Weights of a small transformer language model: MLP 2048 tanh GELU, untied embeddings.
MLP neurons of a small language model. Each row is named by its layer, matrix (up: input weights; down: output weights) and neuron, and shows model dimensions 160-255. Each number is 50 + 10 x the weight over its row's rms, rounded and kept within 0 to 99.
After each neuron's rows, "fires on" lists the tokens most often at its 100 highest values on Wikipedia text that the model never trained on.

L7.up1784:60 57 32 44 43 53 51 45 58 62 44 55 61 42 42 43 49 36 57 54 36 43 58 35 58 43 35 55 34 33 48 55 41 42 60 41 46 55 76 49 43 39 54 62 56 62 64 63 54 54 48 47 65 59 74 58 66 41 56 43 61 42 50 35 54 62 62 42 24 45 54 48 50 40 45 46 53 51 57 47 47 53 44 56 72 43 38 75 69 34 43 47 39 53 73 55
L7.down1784:45 43 49 46 41 53 37 50 62 37 56 49 43 64 43 58 43 48 51 49 62 55 47 71 40 52 53 48 45 47 42 54 47 55 49 65 59 41 49 44 52 46 39 27 58 54 71 41 37 46 47 50 36 53 38 20 31 60 54 46 33 49 39 75 39 58 58 45 38 35 54 60 63 66 66 42 56 44 44 43 51 49 30 44 47 49 52 44 35 62 47 44 61 42 47 53
fires on: " the", " to", " D", " of", ":", " as"

L7.up1524:62 49 55 67 46 38 44 58 49 44 71 46 52 34 53 48 41 58 46 46 46 61 28 62 57 57 43 43 39 36 48 47 39 48 59 55 41 36 75 59 48 51 56 59 58 72 53 47 40 43 54 42 47 49 41 37 35 47 82 37 65 48 42 45 65 42 51 51 51 40 50 47 65 52 54 55 48 39 50 41 42 58 51 39 53 59 43 42 63 46 65 57 45 61 48 50
L7.down1524:41 57 50 67 31 55 59 50 43 61 59 55 39 41 53 38 46 39 48 49 36 37 55 44 49 37 70 54 34 45 70 51 49 39 41 53 51 61 40 49 42 67 58 42 40 46 44 38 55 49 50 64 74 54 49 53 62 55 46 67 51 51 42 65 49 46 52 55 53 48 62 49 48 60 49 56 63 54 54 61 51 49 53 48 45 73 52 60 61 63 42 31 44 44 44 54
fires on: " of", " after", " as", "hard", " \"", " by"

L5.up1464:49 57 50 34 42 53 50 55 45 54 56 60 48 50 39 57 39 42 57 54 43 54 62 32 43 49 47 51 32 35 40 59 58 55 44 41 42 49 45 56 50 47 40 60 50 59 48 60 44 37 33 53 28 41 54 40 45 71 60 44 52 41 54 43 40 56 41 57 45 51 62 61 70 57 66 41 61 64 58 48 53 56 45 42 57 31 53 47 51 48 42 50 41 51 58 60
L5.down1464:62 49 48 51 50 51 41 33 71 49 50 41 34 63 55 74 59 36 63 37 59 39 26 62 47 42 61 40 53 53 61 45 48 60 60 66 66 50 60 45 44 67 41 52 49 42 46 54 45 55 74 41 59 76 59 47 47 45 54 52 72 56 63 55 47 44 65 43 50 47 42 28 35 55 36 43 48 33 56 49 54 39 43 73 51 53 66 56 40 65 57 62 40 50 55 57
fires on: " ", " for", "a", " as"

L5.up28:37 53 50 58 61 75 41 59 47 38 46 63 63 72 37 62 62 47 40 47 28 44 49 52 45 60 65 53 60 32 23 53 47 48 52 64 39 40 57 77 50 41 48 39 51 61 56 47 51 42 59 40 53 51 34 57 39 55 72 41 54 45 53 60 45 32 67 46 45 47 41 65 41 35 73 63 45 37 48 51 51 54 45 57 42 59 58 62 68 62 60 53 54 43 59 39
L5.down28:51 46 38 65 32 36 53 39 41 34 57 41 54 47 51 47 36 62 46 53 55 53 64 49 57 71 39 44 51 42 70 56 81 47 35 49 63 64 53 51 40 60 57 36 29 38 62 66 40 53 48 68 50 45 56 47 49 44 48 44 50 57 49 35 42 60 63 45 48 56 61 64 57 55 44 46 39 44 59 58 57 57 60 37 57 64 42 56 41 76 55 43 40 49 47 62
fires on: ":", ".", ":\n\n", "-", ":\n", "("

L7.up197:63 42 31 40 60 64 51 45 51 85 62 40 60 40 57 73 46 26 64 60 51 56 55 66 48 62 47 31 47 45 63 52 51 57 29 47 51 28 56 50 36 45 45 56 49 59 56 65 78 42 45 58 51 40 37 47 60 54 69 43 48 31 57 57 58 43 54 57 50 51 49 54 47 63 71 35 55 42 65 58 33 40 71 36 51 56 45 69 44 57 40 46 48 43 41 45
L7.down197:44 69 44 44 28 39 51 63 57 53 35 46 58 52 49 56 41 65 36 57 44 53 56 58 41 32 41 57 41 24 36 36 62 44 62 48 44 49 58 39 71 36 29 62 63 45 46 44 72 43 51 44 50 47 71 56 41 33 27 68 54 55 42 54 35 47 57 41 41 49 51 27 68 52 37 54 43 67 48 58 52 64 49 59 32 63 73 44 44 49 42 42 46 47 49 38
fires on: ",", "n", " to", "/"

L5.up48:62 55 39 66 45 51 75 43 34 41 69 56 57 61 58 36 47 50 45 57 51 59 72 58 51 45 54 51 43 33 65 54 51 50 58 43 47 29 39 62 40 53 43 66 64 57 62 62 48 66 48 28 58 45 49 38 33 61 52 43 57 46 55 44 49 56 72 38 46 58 38 55 79 59 61 52 19 46 44 35 47 55 50 48 36 53 54 50 51 43 38 59 38 44 58 40
L5.down48:55 40 32 56 54 53 40 52 56 66 47 42 66 24 47 41 66 57 55 37 66 36 46 40 62 52 33 46 62 63 30 44 40 47 42 60 45 76 70 55 57 54 43 51 38 60 30 34 42 40 60 62 66 57 58 45 65 55 32 68 48 50 54 52 61 43 56 39 48 40 60 34 41 60 58 41 39 50 46 66 55 58 41 63 66 38 30 38 41 52 52 48 79 50 42 82
fires on: " ", "ing", "4", "s"

L5.up790:67 53 24 40 64 57 62 56 61 52 32 60 58 42 53 48 28 51 70 44 66 66 67 45 35 45 43 37 32 59 58 62 43 67 54 56 55 47 46 37 44 60 58 62 67 50 47 51 48 59 49 65 56 48 46 42 53 54 45 68 32 58 42 38 67 44 42 49 61 38 43 55 56 57 40 56 51 59 66 54 51 43 55 49 60 52 57 49 39 54 34 51 54 52 43 46
L5.down790:60 49 54 45 53 29 42 36 54 38 40 57 11 52 52 42 29 37 55 63 45 42 51 52 57 68 35 51 47 49 65 57 56 49 48 46 56 57 42 39 52 52 39 52 43 55 51 38 37 55 57 48 32 55 66 56 45 49 49 57 50 39 56 67 49 58 36 48 55 29 61 56 37 73 63 55 67 66 57 61 57 56 34 49 46 52 32 43 33 55 47 49 49 60 27 57
fires on: " in", "in", "re", "ge"

L5.up368:56 43 80 54 60 58 65 66 51 51 38 53 34 39 45 67 60 44 49 64 36 41 40 46 39 47 44 51 45 57 28 59 50 44 50 40 52 42 53 52 52 38 53 49 64 59 38 49 40 58 37 47 45 28 50 50 53 55 32 50 55 55 44 41 58 56 67 60 40 69 53 45 51 67 51 84 45 46 51 47 38 51 48 44 56 54 64 43 42 55 50 48 51 52 65 42
L5.down368:52 54 37 35 50 56 46 26 57 60 64 41 59 50 53 44 36 59 66 53 60 58 48 41 47 52 47 34 59 35 47 52 55 59 47 49 48 54 39 61 32 63 59 53 40 43 58 67 38 56 58 72 52 64 59 57 54 14 66 50 48 44 50 40 53 26 47 53 53 48 48 53 42 37 42 40 55 45 53 58 61 43 52 59 51 56 36 64 65 39 56 55 54 43 45 41
fires on: "."

L7.up1278:62 45 57 54 47 59 36 51 59 64 67 55 48 55 60 60 56 52 47 53 27 69 55 51 44 52 49 69 45 60 41 61 47 45 46 65 42 63 58 51 33 54 51 50 42 48 47 52 70 64 64 65 51 55 38 56 52 52 49 55 62 52 43 59 60 58 53 50 29 57 60 48 37 37 48 41 51 61 53 54 54 50 66 52 47 50 43 44 56 62 31 55 35 38 37 60
L7.down1278:36 25 48 37 42 38 37 47 72 55 36 56 58 27 69 48 37 47 78 35 56 47 41 65 48 51 47 60 51 51 58 55 37 58 64 63 68 43 63 55 64 41 47 70 36 45 46 63 55 52 54 40 40 41 57 54 50 65 63 46 51 36 43 53 39 35 56 39 65 51 45 58 34 63 37 57 36 51 52 47 59 49 37 52 48 54 51 75 52 62 64 51 51 39 60 56
fires on: ",", " while", ";", " While"

L5.up123:53 46 34 58 44 69 63 48 38 59 55 42 65 34 52 50 52 58 29 39 65 53 66 53 45 60 49 41 58 54 60 55 35 40 49 61 38 54 29 33 58 53 49 36 48 47 48 61 49 59 45 57 39 41 47 68 64 38 22 61 51 51 58 49 55 49 51 48 54 50 58 41 51 42 40 47 57 52 47 55 50 57 28 63 53 44 36 49 56 44 42 45 38 66 29 60
L5.down123:50 46 47 59 45 37 50 58 51 50 34 51 54 53 42 31 52 26 41 60 53 59 56 53 57 40 48 52 59 64 51 55 57 62 55 53 56 50 56 52 51 48 68 60 66 49 78 44 47 42 43 56 72 54 23 53 58 50 68 50 27 64 59 45 47 46 55 64 38 36 52 71 58 57 63 46 39 49 57 49 53 45 61 49 47 52 46 50 60 51 50 41 58 35 60 33
fires on: " to", " and", " of", " that", " have", " by"

L5.up1921:58 25 52 49 53 56 56 46 50 49 51 51 47 62 75 39 31 30 39 58 59 46 51 60 57 58 53 49 57 45 35 74 45 51 67 68 41 48 47 53 45 53 44 64 35 73 56 57 65 61 68 56 56 45 38 31 44 62 43 55 62 56 67 42 54 46 51 57 57 58 50 54 49 48 51 51 44 60 37 58 34 54 52 53 50 64 51 39 42 44 62 48 40 39 56 64
L5.down1921:55 55 53 42 29 67 57 63 42 77 47 34 58 64 48 47 47 44 56 27 38 62 45 58 44 69 48 46 35 53 58 40 52 46 49 47 62 57 49 60 60 51 63 40 49 33 49 45 61 52 34 57 47 53 58 45 38 56 65 39 34 45 50 57 44 49 45 45 44 39 48 68 55 54 46 62 54 53 39 65 33 50 38 51 48 29 55 45 55 57 49 48 56 50 52 45
fires on: ",", "-", "1", " all", "2", " in"

L5.up1468:52 47 60 49 54 38 65 48 57 54 45 47 52 38 53 53 49 59 70 50 55 58 60 40 51 49 58 39 48 40 44 67 54 43 41 45 44 60 55 66 44 51 55 53 51 39 50 67 78 39 34 50 52 49 41 47 48 37 57 45 53 41 66 43 53 53 59 41 48 59 39 43 65 57 36 44 48 55 68 44 41 55 65 47 61 50 51 64 60 48 35 40 61 45 61 41
L5.down1468:50 41 51 34 45 43 58 45 51 63 45 46 45 68 56 58 48 39 53 43 43 45 29 37 53 50 65 60 46 43 69 53 47 63 45 45 49 37 50 56 53 62 44 41 46 64 62 37 51 35 54 55 66 45 48 38 55 59 53 53 43 58 60 57 56 42 35 47 39 58 55 42 41 39 61 59 45 36 50 54 59 40 47 62 50 36 49 44 55 50 66 45 48 53 39 49
fires on: " of", " as", " was"

L5.up795:65 54 41 45 55 67 40 65 58 49 55 50 67 31 64 45 54 37 46 57 46 58 44 37 53 37 34 48 53 45 58 62 39 43 57 43 50 46 53 54 52 50 35 48 44 51 63 56 42 41 44 44 50 34 45 38 49 49 41 61 53 38 55 58 60 61 69 42 62 38 68 49 40 54 32 56 71 57 62 47 45 40 46 61 48 66 39 44 45 53 51 53 67 43 49 60
L5.down795:44 57 55 58 56 31 46 59 60 32 37 45 53 65 50 66 44 41 58 62 43 41 36 52 54 55 58 53 59 45 40 56 48 62 41 55 56 46 52 52 59 66 50 63 36 51 32 58 34 53 44 36 39 64 49 35 49 49 51 37 57 63 50 52 44 53 52 50 49 60 48 48 47 43 52 30 49 36 56 31 49 73 63 41 50 46 74 24 48 54 54 57 56 53 56 54
fires on: " in", " a", " "

L5.up620:37 25 33 46 51 47 55 55 48 71 42 50 64 51 37 53 64 39 53 38 53 30 53 32 23 30 37 54 41 69 53 52 57 48 46 54 45 52 32 53 54 56 36 68 39 32 45 52 58 41 52 61 53 62 47 51 60 49 67 55 47 48 57 48 35 39 53 33 53 60 41 39 65 49 44 52 57 55 55 61 51 48 65 48 57 49 45 62 48 63 63 58 69 56 48 51
L5.down620:58 47 75 48 60 56 44 61 44 42 44 42 33 50 49 44 61 60 52 58 36 58 51 52 54 59 51 43 50 49 48 71 47 55 47 60 56 31 55 52 46 41 40 44 61 55 55 38 53 48 39 43 49 41 45 58 37 49 57 45 37 57 56 53 48 46 26 42 39 41 43 53 37 54 53 44 53 60 43 34 48 61 46 57 48 33 64 43 44 72 51 59 42 46 50 43
fires on: "s", " the", " in", "ic", "SP"

L5.up1276:64 47 47 56 43 67 15 61 44 58 40 44 62 43 34 58 36 33 53 40 53 65 50 52 50 70 40 66 38 57 45 51 31 50 50 51 68 61 52 68 56 41 43 60 56 48 56 44 59 51 39 47 44 56 57 58 61 39 42 55 54 53 52 49 61 51 51 52 50 52 53 48 73 53 37 52 54 50 52 49 46 42 45 48 57 60 39 49 36 64 48 58 64 49 41 61
L5.down1276:56 44 63 36 67 53 18 44 48 51 47 47 53 51 52 43 60 40 52 54 53 47 39 54 31 44 47 64 55 52 47 49 54 45 58 43 33 43 49 55 65 56 52 60 62 60 53 36 42 56 66 61 49 57 56 48 65 69 48 51 62 66 40 42 58 64 26 42 60 56 56 57 52 66 44 49 55 50 62 55 71 64 50 59 60 43 39 50 45 54 66 48 58 51 65 35
fires on: " a", " A", "A", "a", " D", "C"

L7.up2040:60 52 33 45 59 56 35 41 45 58 58 47 51 37 47 46 60 50 47 26 57 55 55 49 52 37 59 63 44 66 50 71 50 32 57 46 48 53 37 52 55 67 58 52 40 47 61 50 45 72 52 37 50 60 38 34 34 59 49 42 42 41 42 47 45 46 58 44 37 45 62 56 56 54 57 44 46 52 46 53 42 25 32 34 50 51 61 32 72 62 52 54 50 34 70 69
L7.down2040:36 55 60 49 60 64 57 50 68 56 46 52 66 65 55 40 75 39 59 63 49 60 57 50 51 53 64 45 52 41 58 55 49 41 49 64 42 59 46 47 19 46 53 45 56 46 54 46 54 47 50 52 52 59 52 62 60 66 36 65 58 46 56 38 65 43 44 45 57 47 49 42 33 57 49 48 44 45 45 43 35 85 51 58 61 61 48 53 23 39 59 51 58 57 38 42
fires on: " a", " in", " of", ":"

L7.up170:47 57 56 47 38 63 63 44 57 34 58 42 64 35 62 39 54 35 44 53 41 58 50 40 50 55 43 48 61 55 73 51 61 68 43 41 46 43 55 54 38 54 58 59 60 66 47 61 42 38 40 48 50 39 58 53 58 64 74 42 54 50 62 43 46 48 60 36 65 55 36 56 62 43 34 45 43 54 51 41 45 49 53 37 45 44 54 39 50 46 42 41 39 45 58 50
L7.down170:51 23 46 46 37 44 50 58 51 54 36 48 30 54 41 58 49 58 41 55 70 58 55 57 51 34 48 55 35 45 44 35 46 45 56 72 43 66 56 57 70 48 53 31 52 66 50 50 45 38 52 58 45 75 46 48 53 51 51 45 61 42 51 47 21 54 55 40 36 50 61 42 53 67 43 54 63 46 51 60 49 43 53 46 24 50 36 44 22 60 48 51 53 57 50 29
fires on: ".", "ing"

L5.up613:48 44 60 42 59 54 44 67 20 53 53 55 63 56 35 63 46 47 51 61 50 42 44 52 37 60 45 54 47 41 49 44 62 47 63 62 35 31 43 56 36 48 58 47 57 46 52 43 45 78 49 35 39 35 55 57 54 64 47 51 45 42 50 61 55 50 53 67 54 43 67 55 32 29 50 44 64 54 46 33 38 46 58 57 56 51 55 49 69 58 43 57 46 49 46 62
L5.down613:51 52 55 40 56 48 56 41 72 42 33 49 57 36 56 45 60 61 59 53 48 46 64 40 62 59 51 40 58 52 47 56 50 49 49 51 58 45 60 58 45 64 66 58 63 55 57 60 38 51 47 52 44 37 45 48 60 55 51 56 63 48 63 48 57 44 42 48 44 59 31 38 52 52 59 63 56 64 45 60 57 35 46 46 39 34 64 60 47 52 51 39 69 70 49 52
fires on: ".", ")", ".)"

L7.up1921:40 31 47 56 58 51 65 46 54 47 65 55 26 40 55 56 59 55 50 59 63 44 48 34 61 51 48 43 58 56 68 62 45 38 33 45 29 60 60 54 42 56 45 56 60 44 58 50 47 53 53 34 42 64 74 49 42 67 48 52 41 37 58 34 52 60 49 45 70 71 56 52 66 47 52 68 48 50 46 60 43 73 34 38 55 63 44 37 35 62 42 52 39 38 36 55
L7.down1921:63 53 38 62 44 42 34 57 61 66 53 52 69 52 48 42 30 51 55 41 28 39 32 41 44 43 55 46 50 39 49 42 39 42 63 47 50 51 54 63 48 41 45 42 44 44 47 55 43 43 53 51 61 51 44 44 39 46 53 56 65 50 41 75 48 31 53 43 70 40 45 34 47 50 60 52 61 63 65 39 53 30 50 61 50 62 45 45 63 39 56 46 49 50 63 44
fires on: " of", " from", " in", " complex", "g"

L5.up117:48 69 58 48 39 56 41 28 51 51 46 64 34 34 43 33 60 54 74 53 41 60 51 55 50 68 46 37 57 52 49 44 39 51 41 39 56 52 46 55 45 43 52 71 57 59 61 54 51 58 41 49 56 38 46 54 61 51 58 48 50 28 44 50 45 46 35 50 37 47 49 48 62 52 46 47 46 42 48 35 58 62 60 58 68 65 51 54 52 59 37 62 43 58 40 51
L5.down117:55 46 50 63 48 77 46 49 50 52 49 39 72 63 60 56 44 68 30 52 54 53 52 46 54 43 57 56 67 42 55 55 58 53 50 51 52 47 52 42 44 70 55 55 40 47 50 57 62 66 63 69 46 44 45 33 54 49 50 40 40 53 71 56 45 55 58 56 56 53 32 46 49 42 48 54 35 48 42 66 54 50 40 40 46 46 43 56 37 41 53 47 67 39 45 71
fires on: " of", " the"

L7.up1734:51 56 41 50 39 51 67 39 63 40 46 42 40 44 40 42 56 62 45 39 70 55 43 38 39 54 33 53 63 48 57 53 51 78 40 55 39 45 40 36 51 46 51 33 63 54 39 54 41 58 55 54 56 67 47 53 69 39 54 51 51 42 33 64 42 50 50 54 45 36 44 67 46 51 46 57 40 65 54 52 57 59 35 61 66 49 47 55 50 57 31 61 50 64 46 27
L7.down1734:51 55 57 61 38 47 63 41 39 49 53 62 28 56 46 57 60 57 41 67 56 30 59 49 44 49 59 55 51 48 53 42 40 54 25 52 76 47 42 43 50 50 58 61 63 34 41 57 55 31 32 67 45 45 33 53 47 52 48 47 46 54 55 61 65 34 41 59 48 62 56 60 72 46 61 60 56 31 55 39 50 28 40 50 56 50 45 57 57 43 52 48 62 55 50 45
fires on: " an", " An"

L5.up1737:33 65 25 54 53 41 62 50 36 49 31 49 51 50 47 45 68 67 46 66 49 47 46 38 53 57 42 48 52 44 52 48 45 57 48 35 20 58 47 33 52 46 49 52 29 41 54 50 53 34 50 38 45 56 64 57 62 54 47 49 46 56 54 36 66 39 56 42 59 62 49 57 61 57 55 30 52 49 41 50 43 49 52 53 35 48 52 22 46 50 44 43 51 59 33 49
L5.down1737:41 50 69 57 48 43 53 44 35 61 59 50 67 53 64 63 47 39 60 34 39 46 48 50 60 35 69 48 67 68 55 54 52 50 45 62 45 44 53 67 71 45 52 41 69 45 37 60 30 62 49 65 70 40 48 55 42 44 53 43 60 56 62 70 33 43 40 56 37 38 63 49 69 44 53 55 46 61 51 63 47 60 36 46 64 57 37 52 49 54 36 50 52 32 47 46
fires on: " of", " by", " from"

L7.up2015:60 52 76 34 50 58 71 60 67 55 40 37 57 44 52 33 51 62 61 45 46 57 40 45 53 58 44 57 65 46 43 38 33 47 52 48 67 57 29 58 48 44 67 41 55 55 52 61 58 53 39 69 52 53 38 51 38 47 46 34 34 66 48 35 51 54 59 56 51 58 51 48 61 50 54 49 52 55 40 56 38 50 66 39 48 49 58 49 53 54 35 65 38 38 48 48
L7.down2015:37 58 41 40 33 41 53 36 61 59 43 56 42 46 32 48 67 53 52 52 43 53 56 52 57 22 55 48 37 54 47 49 70 46 58 64 37 63 60 55 29 70 42 62 31 57 44 64 47 54 52 48 52 53 49 63 62 45 54 42 55 40 48 43 49 59 43 54 33 40 40 52 46 58 43 46 34 41 56 44 49 52 39 48 37 41 31 48 65 53 52 64 62 57 48 46
fires on: " at", " to", " from", " as", " his"

L7.up327:45 49 69 58 48 65 49 39 39 49 54 53 39 37 70 59 67 60 42 31 67 39 54 47 52 46 47 37 46 47 40 39 30 55 54 72 54 61 50 54 40 58 32 44 77 53 56 46 53 65 45 42 57 58 71 40 48 65 52 54 62 59 64 71 48 59 32 36 52 44 33 59 49 53 52 54 50 42 55 53 46 63 56 42 59 72 63 54 48 61 45 61 56 71 21 53
L7.down327:68 35 35 41 48 50 59 58 44 48 61 54 50 59 61 41 61 52 39 63 53 47 23 47 50 56 55 56 62 54 52 62 43 59 54 43 42 30 43 45 58 69 43 55 37 45 43 65 40 38 55 53 52 42 40 39 42 25 50 41 66 55 40 55 37 37 46 51 34 58 56 43 64 60 46 45 47 55 42 44 44 40 52 50 43 45 55 34 47 47 52 49 51 31 50 50
fires on: " an"

L5.up1453:33 44 64 51 43 70 41 59 43 49 61 31 22 30 50 51 52 58 45 44 45 41 48 26 54 55 49 52 56 61 42 43 49 56 72 26 38 62 62 46 52 50 59 35 63 57 58 54 36 37 65 61 53 30 57 36 49 50 60 26 60 45 60 46 64 33 52 59 61 53 68 45 42 59 45 38 37 39 48 52 47 42 43 63 64 38 57 58 52 55 47 40 57 56 42 32
L5.down1453:64 55 44 57 51 33 55 53 59 47 40 59 61 55 41 47 45 50 55 48 47 42 49 66 36 52 40 53 41 41 65 57 45 33 38 73 45 38 39 53 52 34 55 60 43 56 56 45 47 60 50 43 52 65 60 76 53 60 52 54 54 55 45 59 58 54 36 45 48 46 50 52 48 55 52 54 47 61 62 46 43 56 53 35 32 46 26 58 59 66 46 52 46 64 68 55
fires on: " of", " to", "a", " after", " out", "el"

L7.up674:42 51 61 51 28 66 65 65 52 46 69 40 43 30 47 41 50 51 47 58 55 33 45 54 52 47 67 60 63 62 54 44 38 63 48 41 57 60 53 52 46 65 39 60 70 51 56 30 45 63 49 55 62 47 53 33 56 53 54 38 70 45 42 56 50 53 53 66 42 44 49 63 60 59 76 66 54 61 46 49 59 72 60 49 47 34 68 51 54 37 43 58 54 38 72 50
L7.down674:40 55 40 57 51 53 63 52 47 59 44 75 37 66 54 45 53 40 55 39 51 48 29 40 35 41 47 44 41 34 44 61 41 49 49 43 72 51 53 44 49 40 52 44 58 52 49 46 52 60 48 44 54 49 58 51 49 53 53 51 49 47 38 32 43 40 54 43 44 67 57 57 43 33 55 34 60 65 50 67 46 39 51 56 58 69 40 62 62 38 39 41 59 54 47 38
fires on: " an"

L7.up297:45 49 44 52 46 55 53 53 37 43 57 25 57 31 48 53 51 50 62 47 42 43 68 43 43 59 42 48 55 47 39 52 43 49 53 43 52 47 34 33 63 59 53 37 48 69 62 33 61 56 46 53 81 44 60 44 63 58 56 41 53 48 55 60 55 55 81 55 60 50 47 67 51 53 59 64 38 53 55 55 52 41 55 59 54 53 60 54 40 45 55 61 30 50 48 42
L7.down297:49 50 65 63 46 46 64 59 57 65 54 73 50 64 50 45 56 62 39 52 62 65 36 57 46 49 61 62 32 56 71 45 52 34 48 53 30 46 46 51 53 40 39 67 41 33 60 74 35 49 63 41 45 43 44 63 53 41 54 62 49 55 40 33 47 44 40 62 33 50 57 37 41 44 49 43 53 46 45 48 46 53 48 50 50 58 51 54 53 48 46 49 59 55 37 53
fires on: "o", " to", "ing", "ism", "i", " of"

L7.up1730:69 48 52 41 58 62 43 49 45 41 60 48 59 42 68 57 48 57 49 37 68 51 49 53 58 41 47 65 59 35 57 40 61 52 56 51 55 56 49 39 33 50 40 56 47 65 51 60 72 51 64 61 41 49 39 33 40 29 45 50 48 44 50 32 33 62 56 54 33 58 77 58 39 39 53 57 57 72 41 65 45 45 38 59 65 64 42 65 56 52 32 51 37 24 44 44
L7.down1730:40 35 53 29 48 57 47 40 58 67 44 62 57 44 56 55 61 68 57 46 56 54 58 68 40 58 50 61 60 55 37 54 46 49 52 57 56 59 50 46 71 46 72 36 35 46 44 49 59 28 46 59 46 29 38 48 59 52 52 38 42 33 45 73 52 34 39 57 41 52 36 46 45 58 41 42 62 53 60 43 55 48 58 54 55 27 41 43 55 56 57 38 51 41 40 33
fires on: ","

L5.up140:42 45 45 49 53 56 61 35 35 42 50 47 62 44 40 27 78 55 46 42 47 29 46 50 41 68 55 51 30 59 40 55 42 50 43 41 52 57 53 46 51 52 52 48 50 51 29 49 52 58 48 53 58 52 59 50 56 53 48 47 39 52 58 44 40 37 60 40 30 42 50 42 45 72 53 52 48 47 50 56 61 60 55 53 47 58 41 40 43 52 49 42 63 43 41 53
L5.down140:44 48 61 46 40 51 50 71 58 52 63 61 51 58 45 60 35 35 45 60 43 57 57 60 67 43 49 52 61 46 48 49 32 44 49 50 36 39 58 34 57 47 42 61 55 57 59 51 51 46 53 54 58 61 59 38 46 72 54 47 54 55 43 56 55 67 36 55 61 51 52 51 59 42 52 49 53 51 53 42 50 58 49 35 43 51 56 62 64 48 45 59 41 38 43 30
fires on: " of", " a", " on", " N", "ta", "On"

L7.up768:53 41 52 49 37 56 61 54 66 53 56 51 51 42 53 39 57 51 46 55 46 42 48 53 74 62 62 42 50 43 51 50 38 27 47 42 64 37 53 51 57 52 35 48 51 44 54 51 49 28 41 55 39 39 40 59 42 70 48 51 64 60 71 27 51 57 50 54 50 45 51 39 39 51 52 64 62 54 52 62 59 48 53 63 41 60 23 50 41 71 56 61 60 41 48 56
L7.down768:50 66 46 45 69 60 32 56 34 50 58 56 61 61 49 42 60 47 41 55 60 57 42 36 44 40 53 52 63 63 37 42 44 62 38 67 32 60 31 47 67 65 64 48 41 57 55 50 75 52 57 43 48 49 38 51 59 34 57 54 38 34 44 50 63 54 42 55 40 48 52 66 67 51 51 60 55 25 58 51 41 50 48 55 53 41 57 45 46 42 46 35 43 40 49 51
fires on: " ", " the", " as", " other"

L5.up1554:47 43 77 51 60 59 75 57 51 31 52 57 66 37 59 45 42 39 44 51 50 43 52 64 43 78 45 50 43 41 47 70 52 56 54 51 32 52 65 41 28 61 54 68 57 64 44 48 56 54 55 45 39 57 43 44 51 69 56 53 56 35 37 49 28 60 65 53 53 21 47 50 69 38 60 51 38 44 48 63 67 67 40 47 47 59 58 51 54 41 55 42 29 46 65 51
L5.down1554:44 63 38 28 67 33 50 42 50 69 54 39 37 61 46 60 57 47 43 49 50 60 63 46 45 41 48 68 58 48 43 26 65 49 40 46 28 55 30 47 71 53 53 62 48 47 61 52 50 48 50 55 54 50 54 50 59 50 57 56 43 57 70 67 54 55 50 40 42 70 53 70 46 51 53 39 61 50 38 49 40 52 47 64 31 44 40 49 28 56 41 60 59 47 53 66
fires on: "ing", "s", "ising", "ary", "y"

L5.up1283:56 38 52 41 58 62 52 52 43 38 71 36 58 40 36 43 45 44 59 38 62 69 39 47 56 49 52 28 42 52 57 47 62 66 41 55 70 55 33 44 58 48 38 50 44 47 54 41 51 34 41 65 35 40 55 48 60 47 60 43 70 41 59 51 59 25 31 62 46 34 53 50 40 54 40 47 46 70 66 45 60 56 52 45 51 55 50 57 55 54 42 44 71 48 42 45
L5.down1283:59 50 55 49 50 45 60 55 63 53 19 60 38 42 48 53 39 50 35 40 30 40 58 57 46 63 36 65 54 47 52 61 45 55 55 38 40 54 59 52 43 48 50 44 68 40 31 48 45 66 52 42 45 74 59 57 50 56 48 43 41 45 59 45 37 65 55 33 45 49 44 67 55 26 52 49 52 35 39 45 43 57 50 51 44 50 56 53 56 65 43 64 53 54 39 66
fires on: " in", " by", ",", " to"